python train.py --norm="rmsnorm" --init_std_down=0.0 --learning_rate=0.00237 --beta1=0.9 --weight_decay=0.034
MLP neurons of a small language model. Each row is named by its layer, matrix (gate and up: input weights; down: output weights) and neuron, and shows model dimensions 0-159. Each number is 128 + 24 x the weight over its row's rms, rounded and kept within 0 to 255. Numbers have three digits each. A neuron's up and down rows have the sign that makes its largest values positive.
After each neuron's rows, "fires after" lists the tokens most often just before its 100 highest values on Wikipedia text that the model never trained on.

L7.gate148:110117136157149093124117138165168130088182084089099123076123143175077152122128132121164137120110168114103142106150115130133120154144114096114106118114082103124120130131145117174129111108134145104121118110102092137097109115112133123137158157124129120106161107116116093077092116131136103102124118129175151105134134172179154139165138119131120121129074142101137097136162114113078127129121099157146154175117115116156147149157126124089087126129110133115158142119126081081143142151117118
L7.up148:116093132135133139133154105131145125152117093100109085154159149143141138121189102094179106122129178099091125111159112107133081129131135121112114121139110110119072098118113108140113091121112128133179160126142087201138100111141106169128133148149126123135086114130111118120096164125087092128117126107129094097122149153130106165151156111130127179116136131119083161121171113111138115105172123111144137133131144108141136176115155140143103126142087111157124123162125117093142105124133172
L7.down148:165131117122115149121139119099102118186141160120128119154134108101090108098142112081114144128167178117147118147133081127132140103141100124100142144131156123147138000140133146131142099156146126149141120146131121141133134126134145136147123138130102156121153117114131168186124118108141130154136114144142128154080135084114134113126133129110202133150142110112134153115165140137144135122139159099136108132080128103121115137114133140200119116143125123099111140131144155137135133128145119
fires after: "\n", " (", " ", " \"", ";"

L12.gate234:125122159178137142133134125102149143092123111138133129112138137176100146126100137116137127146136179149088129122157148162187102131116142110124148100171139124117158110114139131107130083143135127145182094132118159158089122142082131137142115138057146141140101122115107069159152116123128088107142117150140091135174133115162138157118158142141164129155119136124138124166100155112155099143125136109127119092110132087146162130157098114100153127150135181113156175114129131088106170133138098
L12.up234:102191146113167102088116137084131134193101107104170128153141162157108153140148154178134120146156115111125109141142124133110120161086162107110144145114138128176138139112152151102130168110162158172131142082161132119154149173092123137138140112154119137185107104123114138127128141149127145125106108111115145093133119176125134138161137167127133102139125098119155117124121113147174117169143104144152116104108107117124144113114139089155134070127119135159128167128132114110136125084155099
L12.down234:142122115125139141140116104156115144079141147144108161113142131091141127089177102134123105129155141176156182111108170157145172112113177136109102149096076159094117120125158120147115130121120147112103108130140176134157157154154089128108171105107127055100109097116089140123116141145128107138113119127121153075124151140124125112133133124170113123129130115162111098129126110138128116132127123107113118145072126096209106132124131121101113141133100134131115146171121108137105133153154173
fires after: "1", "0", " co", " ", "9"

L5.gate157:122120150126119091117159156170164129100094123126140129097165134154103101101132126148136125100076172102125127116132166090116162138112107132154139146104156094126127138125120149165122136075148147142136122137106096127064136128149125141153143168156112114178132135146133099122142116125136115100122132147118174149122051150128149147135131123131146125130114166107108093102128117087118165150118116147147165147128132166102165110180159113147144134101114113117138187131068089126120154146119147
L5.up157:135113105086110088106123120124096120121146130156125109134135136113155107147158109135109114159132123090145162111144126081107122129147157108115135138132090078105101164156127169098131093123137106135175129135142117126110116056143132129133091107124109193059150144114123106128134139148118115144118152119177160122136130154098093144155153098133096085116165120179126125111130179121091133123162112111154166129103164129125104095145113174119100122147163138148142122157144154158133142119122116
L5.down157:135134121124132138094140125135108108133164101131134144122164112085092146141101108167134109131123141068141084106169137127126164115116107114119137136131137104120141157099139141094079099090148118142184154112125113108116114142140147142111168137132104129137121124101129151113137113178185156121089079158156157125113104147136110091169125151133108113137103133116188140156120140091111147150136156127086142095138144115134156120146137093129121057091141193160113103133126115131116132154160137
fires after: "2"

L8.gate198:151159123140119112146169147152126097151134130080110133068082086114126131128057134092156115115159138137153111121148152110107101121154166128115124163158123091107142144119182121116136164112147136143133144105099141109114152123121132112110173123133108090108088150138111112126139119110143104122110103135106123092110148147138097087174113122069086127111192163096158135126166124126125121110128138111156143104141125141145136136098130174161144092144135157092170139136142106127095126139155123
L8.up198:180136155117092105173130096175078115196091123143124158087118137114134158138143127152106118143108102138134117089139117119087117104136137127136128123175158133141160130131136117133129125087144152133108145127139110119123129181079112106120149171131147103130105136176149084130194144154105089131141126122134109157148097142133137089122123130119148128117106108144168117137106093133098135148112184157140101130109123144104143082155098112129143092132159134151100154131119131149094127169115098
L8.down198:133112101087134145128076147126094154100110068141102130144116112115134097130134125139138084141140102103135127109101148126157125162136142136128157098094130152152115140149117164113194081129096110147169137153094139137120137170118125144137111128162100103132167093110161135145154118095133083101167123117135118133120146125134114075090162106133142162109115092111131090104099094136139089167133139097128107110105128137151128169091086083130175151170127109134116127144126148154122126107111116
fires after: " No", " La", " U", " Vol", " Ro", "ca"

L6.gate157:142136110137127127128155144150131143143094103147126148084156095117118113171107167143132116143132157150133077102109159152136157121137098126144124116137113101159153131115132125136120158148084158175095149091120156091167110102116144086155166144151107091100123125135145141144139102128081102134106095131086131097143139105117133145095134127149109158144173126115118147138129149126143169108118154137102073123112086134119158149151075152160128101126191142119155169098095091092103120132119113
L6.up157:128110125110127095133084115143155084114135139146141124124108147147170111091129132110092103106117098128117076069124104100082152127125163154133124121136138144112110156141129099132092090105127145144098130082114117125131099129134177120126112068121081150108100137144146117165090150106087127134112079117124084159119099111119093112123130161095121120147140143112161153127126119135079104105115139144114120155123102156186125110123179171118123116178089155130119123109105112120099140125109149
L6.down157:134155103134098128104158167153115119123110105138108142115143155122152155119106137127155135137092136105099143128158155110083136115101146147141121161131125138121106168084122105119177123131113125132127143092086172147099106126160138087123118124118129078101111126134095108168164137156156121167151109131088109099090121145112123161132131116155130153096137127120098084172108169191144081096145103131142113173098096143162157093114103119126125090160129111127114173144125127152149116090118144
fires after: " U", " O", " Ca", "\n", " Vol", " to"

L12.gate149:094111162179124104114145117132125119095169136135082112109124098145103141133113156095085152135115116142128093110164134162173127134140106099125136126114083125119133176179136121164182137106084109160081124118100150103128146135128119098114140131122142137154111142106121099091126125137100157073123087108138156101094095105120153171103123127102095129102143136089126129118086158110131147145148092133147115175180104120154142119134091116160106135130141157158127164121141124146087138139127113
L12.up149:165113103084155118142146099175125158092145138166130161148111128112149111161110144140115139114105107149141126141159129160122152174160155125136079102131098123140096116121117126075115136119090078128114129125133132128092152147107096149144098084129180124152113148158175181095109150111142109116120112153140147148143095123121171115162134136129120110152111128182155077154103179109113171141131114097140113091121122133137138125172118135113104118073101129123131128114140138128114129143140088
L12.down149:189145127095131110110128115143126147134158133150115146139119170120106126158137109139166125142134129118102100110151111149138164156162116153119095118109099128163100033055084149145115112120128127118137097146107095120071138153115116125136101124114129122110142121116128160105116161114141093191116090137144149076123117123115111125146130158169131104136134146170159119153119136166129133127128107146133138134092155138123133153159125147145085096125125139122119116121086179112129111154123077
fires after: "0", "1", "In", "9", " In", "2"

L12.gate174:123130129130109108152130102151126152130121098105134123089124146116124154139129195105111153123112133121126142137113150132098149154091121124118134100101129083143120178153128069171106124113130117143109087105117066122113111128112119055128108124120149162117161083121106083117119107119144135053149119098124151121141121146156127147105111123122119104116151082105142113134110159060139118145116110116109116149171165143118173144149164107091144126128130141149137165130125100123097165148097129
L12.up174:165145175116119112136131113113094197141115132147152096143120166116158139133104161151131103089080145146150125160144118129076123117102104157115096131113096131082114137126102090151121096170088131130149084134146099163084108163159123122124094115140159137147108122135123129107127110119118107088121107116124122133165126138099092124123126120129139136136166098125158148155118124055147137156125154162113094139155142127093123169122138134101116175118090112138128109168120107167114140097152140
L12.down174:123095136149115144126142120124112110139158130121151110149120144105090120122101097142157104142141133105090116118118089136151145079142134117116121151153122134126131023132118183079136118115124114114111163153151142170129152122151147127137100127169116098127152116108135133187112151106137104162113096097100101109151105124091132118124128139123144150122132136158167112107138145198129158134119128112150150096130137136143104182111152130115089130125081095134093146116147188134163112154126114
fires after: "1", " ", "2"

L5.gate162:127106144150172120113151120170144118150125148142083157101158091150119111134127179151140136113100148141100098129148131104125101122154134100089113126157140123167158124152141120107119119119102118151099111110106093105134115136092150097141116130118140133144098203154127103134126065142126134123121127138145124117157086138112105147118135159146156117131084166136133102123124119117099166122149126142180105123136098142137135134194165180105132139168119129122145129105129083108069182156150135
L5.up162:154140137153110114120126168131162136135098152155112127132156132145105121106098133126095110145124127186080149125128158103118071090150117131102095120117128095147182114065122138120115109126122120124117152102131141131081129226124100132126093130155118078144094151146112130134153102140165163157115129110107106145120107106129064144154106166139154142131087136111115098119142129144134159109169121125102105144143105149119140119119102165137133145140119145120136148099094109109109139123173121
L5.down162:078126166114117140123145108144087163138129099114152161147141107131144109122108186151154119157113131160102143141103143087102087109132117095121148133110097158078163087143097074106103157156116132128137135113160143146113126161163136165159087152113122139155115128128114143131176173160128085130148139145106117106148141093154153135140142115139109119121111086146126099134105150141134109113158186137126104083088176115139113097118140114115121128163092112123142107103123114161087115116134120
fires after: " U", " No", " Vol", " con", " Con"

L6.gate269:116135105143128108169148100142124112122140106095116120093113130136108133143104129173126148139089155104114124146161121109182137150168104123137135165141084095128121153137092124119136146128142132138092179121133122108117112128133101069153153120163181150086110145116110105090133146148142097095137112086134139156125127177141114122156134134145125140088147168171119138096136160067134152167126137143139167110110142147100173120161153144103132103121118109169139120149105094110101122161156172
L6.up269:100107145118114141144144116163113080109123126137104100126166163130158111115086102134152126156079111109146163085110144130109115092119142168115126184145114136096148133101151115156124120119097160143141105149109100130119123133144102147107107163136130116113140140137119109144181134186166132171101167133145130116084087145137118133138127150128086131074112116132090098109124108149131154117096102146135102118091116155058130101131129096141185147138121155103161130120111104153128094155136114
L6.down269:124154116162112132107127140155092097144142135127112119127176153108165145118119170124150137143119134134144142144161056118127129079105147140119126158125149121108143172109153151109124115089152162177182137153130100130121100093088121150091110157135162099133137141132137147112113139163174126139117097130100138122106102191136127090130126154162129121115139111142102108121163127110092094110121140120096129066062173095103128154109110107131126111159141160113168113136120121130136149111135127
fires after: "2", " ", ",", ".", "0", "1"

L8.gate68:110147135140136109079098168091121149102132086133113088120164130133119115128149133088153138121126160097118093066090129107171119118145087126125121135078118128115145128119131133113111140150091098121150141109124149160115133149133097169171133113135121114150100089147114105110155111115144100112176130096123167134143113109133100153129087135134121121107107123079127121098118172102109130109149153132170110119110118116105162119093111115143102126102110166131201171107125086081120120136160143
L8.up68:141186117121136124129129139111114141105078104145145083137135110103141132123151112121175127112139146118132107120134122147140115120093161140127093088126095076160147109168163100162098106133115111098102117126117146124137145103137077101126108120152067133081127145107125123145172182171121084148113126126123116160100122122094128115133118111149107121137124117132215087143128117128120148059132125127101134130129149150117160101123098123136126113128149167107136130158069133134131115120118087
L8.down68:114127130164107089116098152142126143147101125153088125111148098137125132132083079074147109141116149091143133150171152101146135114116137142124136117147112129153123063118123119066122158133096106131125126114114145169143100137123121147130116132169144105135116133140125144059113090176084117162137112134154181131071135121108148120160168144104179159130123139110131087145091135115127153130142119129137133138071140142108118093128074096123085100124131105136127111098131114124135129117140153
fires after: "\n", " the", "2", " ", "al"

L4.gate291:133083122096117111131128096135185128124147144149126125147117157144089129108118142138106118117091156095099154126153190099120135131144148125128121102108163121096111152129179109131129150091127079157101123122139098116095093132119148074126126145130122127154135126139139103128162105084143136080114131101118162124129089126120132168128119102153110145105127152128137138145143133111128132153198118062108151143143133126087167132125123117150125160121091169135108200144132094142104125150161164
L4.up291:118099116098101121095121128181156167105129101134123118127146127108113099136164137130120081138108135131115122102136142154133111108119135143132054121097167160075138113097124143120143136173165146093122094108098091109112149167120110129122164148106119097158118141127126131116143163097124122120117108151132123098144102102122139160119114127147126145135118122092131119172153121129162123167127114097083147187157137117124167151090133161135105193124084148137100171111131146095125118170167132
L4.down291:100099102108107121153110104148156160139098149140165181132095105101140104146129139119126160129128110095115109145103135148120119103144145148157094094135140114090103135145136150102160165144133110142102155109125126141165157115128126183170113159141129138164124179174119158098125167098140155159120153134092125134171119110116128134081139131155185126087142103126144120144156104165178127139147104137174116159090121125119115134133130173171130150117112114133110144139153169113141100135173121
fires after: " ", "born", "1", " \"", "\n"

L11.gate217:120132172144103145134118110116130163122150137112127126118159120110129134121166201119084138142081153091109148157161165146127138173109118107162120092125126146162087191153142093169137116108161127148123101128136102108106145135135079130118163091117146132132100096140140135098115132113124138098155129117116145156149140150147109136100127132150127098126105104111099098107111157100127137138142140145121170175146132135132189158183153147128148144118155133138181180123108097122099125131102124
L11.up217:149124152106133117166121094112111179135148080132135140137145131110139130120142141116120096108132157114143134118165140125108158151119158111154091138114160182153106142121156103148095100140117143096124134122126130122067132140141093137074153123101130145142091106120177137131074135123133112095148163136128155147136126142149067166139117133132177128152147148153148135135120156064175171161178091152105116129096123167128138155157151161158121159150124137134131165119121140099147132114123104
L11.down217:110143110136117130145135136084107139112162143107103134108102158120173115152122108122124103152151085178119067143104062093107107128156133102125115180133138157139109137111117173075143149128129110151110132136132141140152156130130116136109132093150118137170135138138125118119113123113143134190086092141109142120133149129115132116118173178146112172142166138135124157113160135199134130133154136132137120077112106137118105132106117094134078124159078143132124125113090132171131129140165117
fires after: " "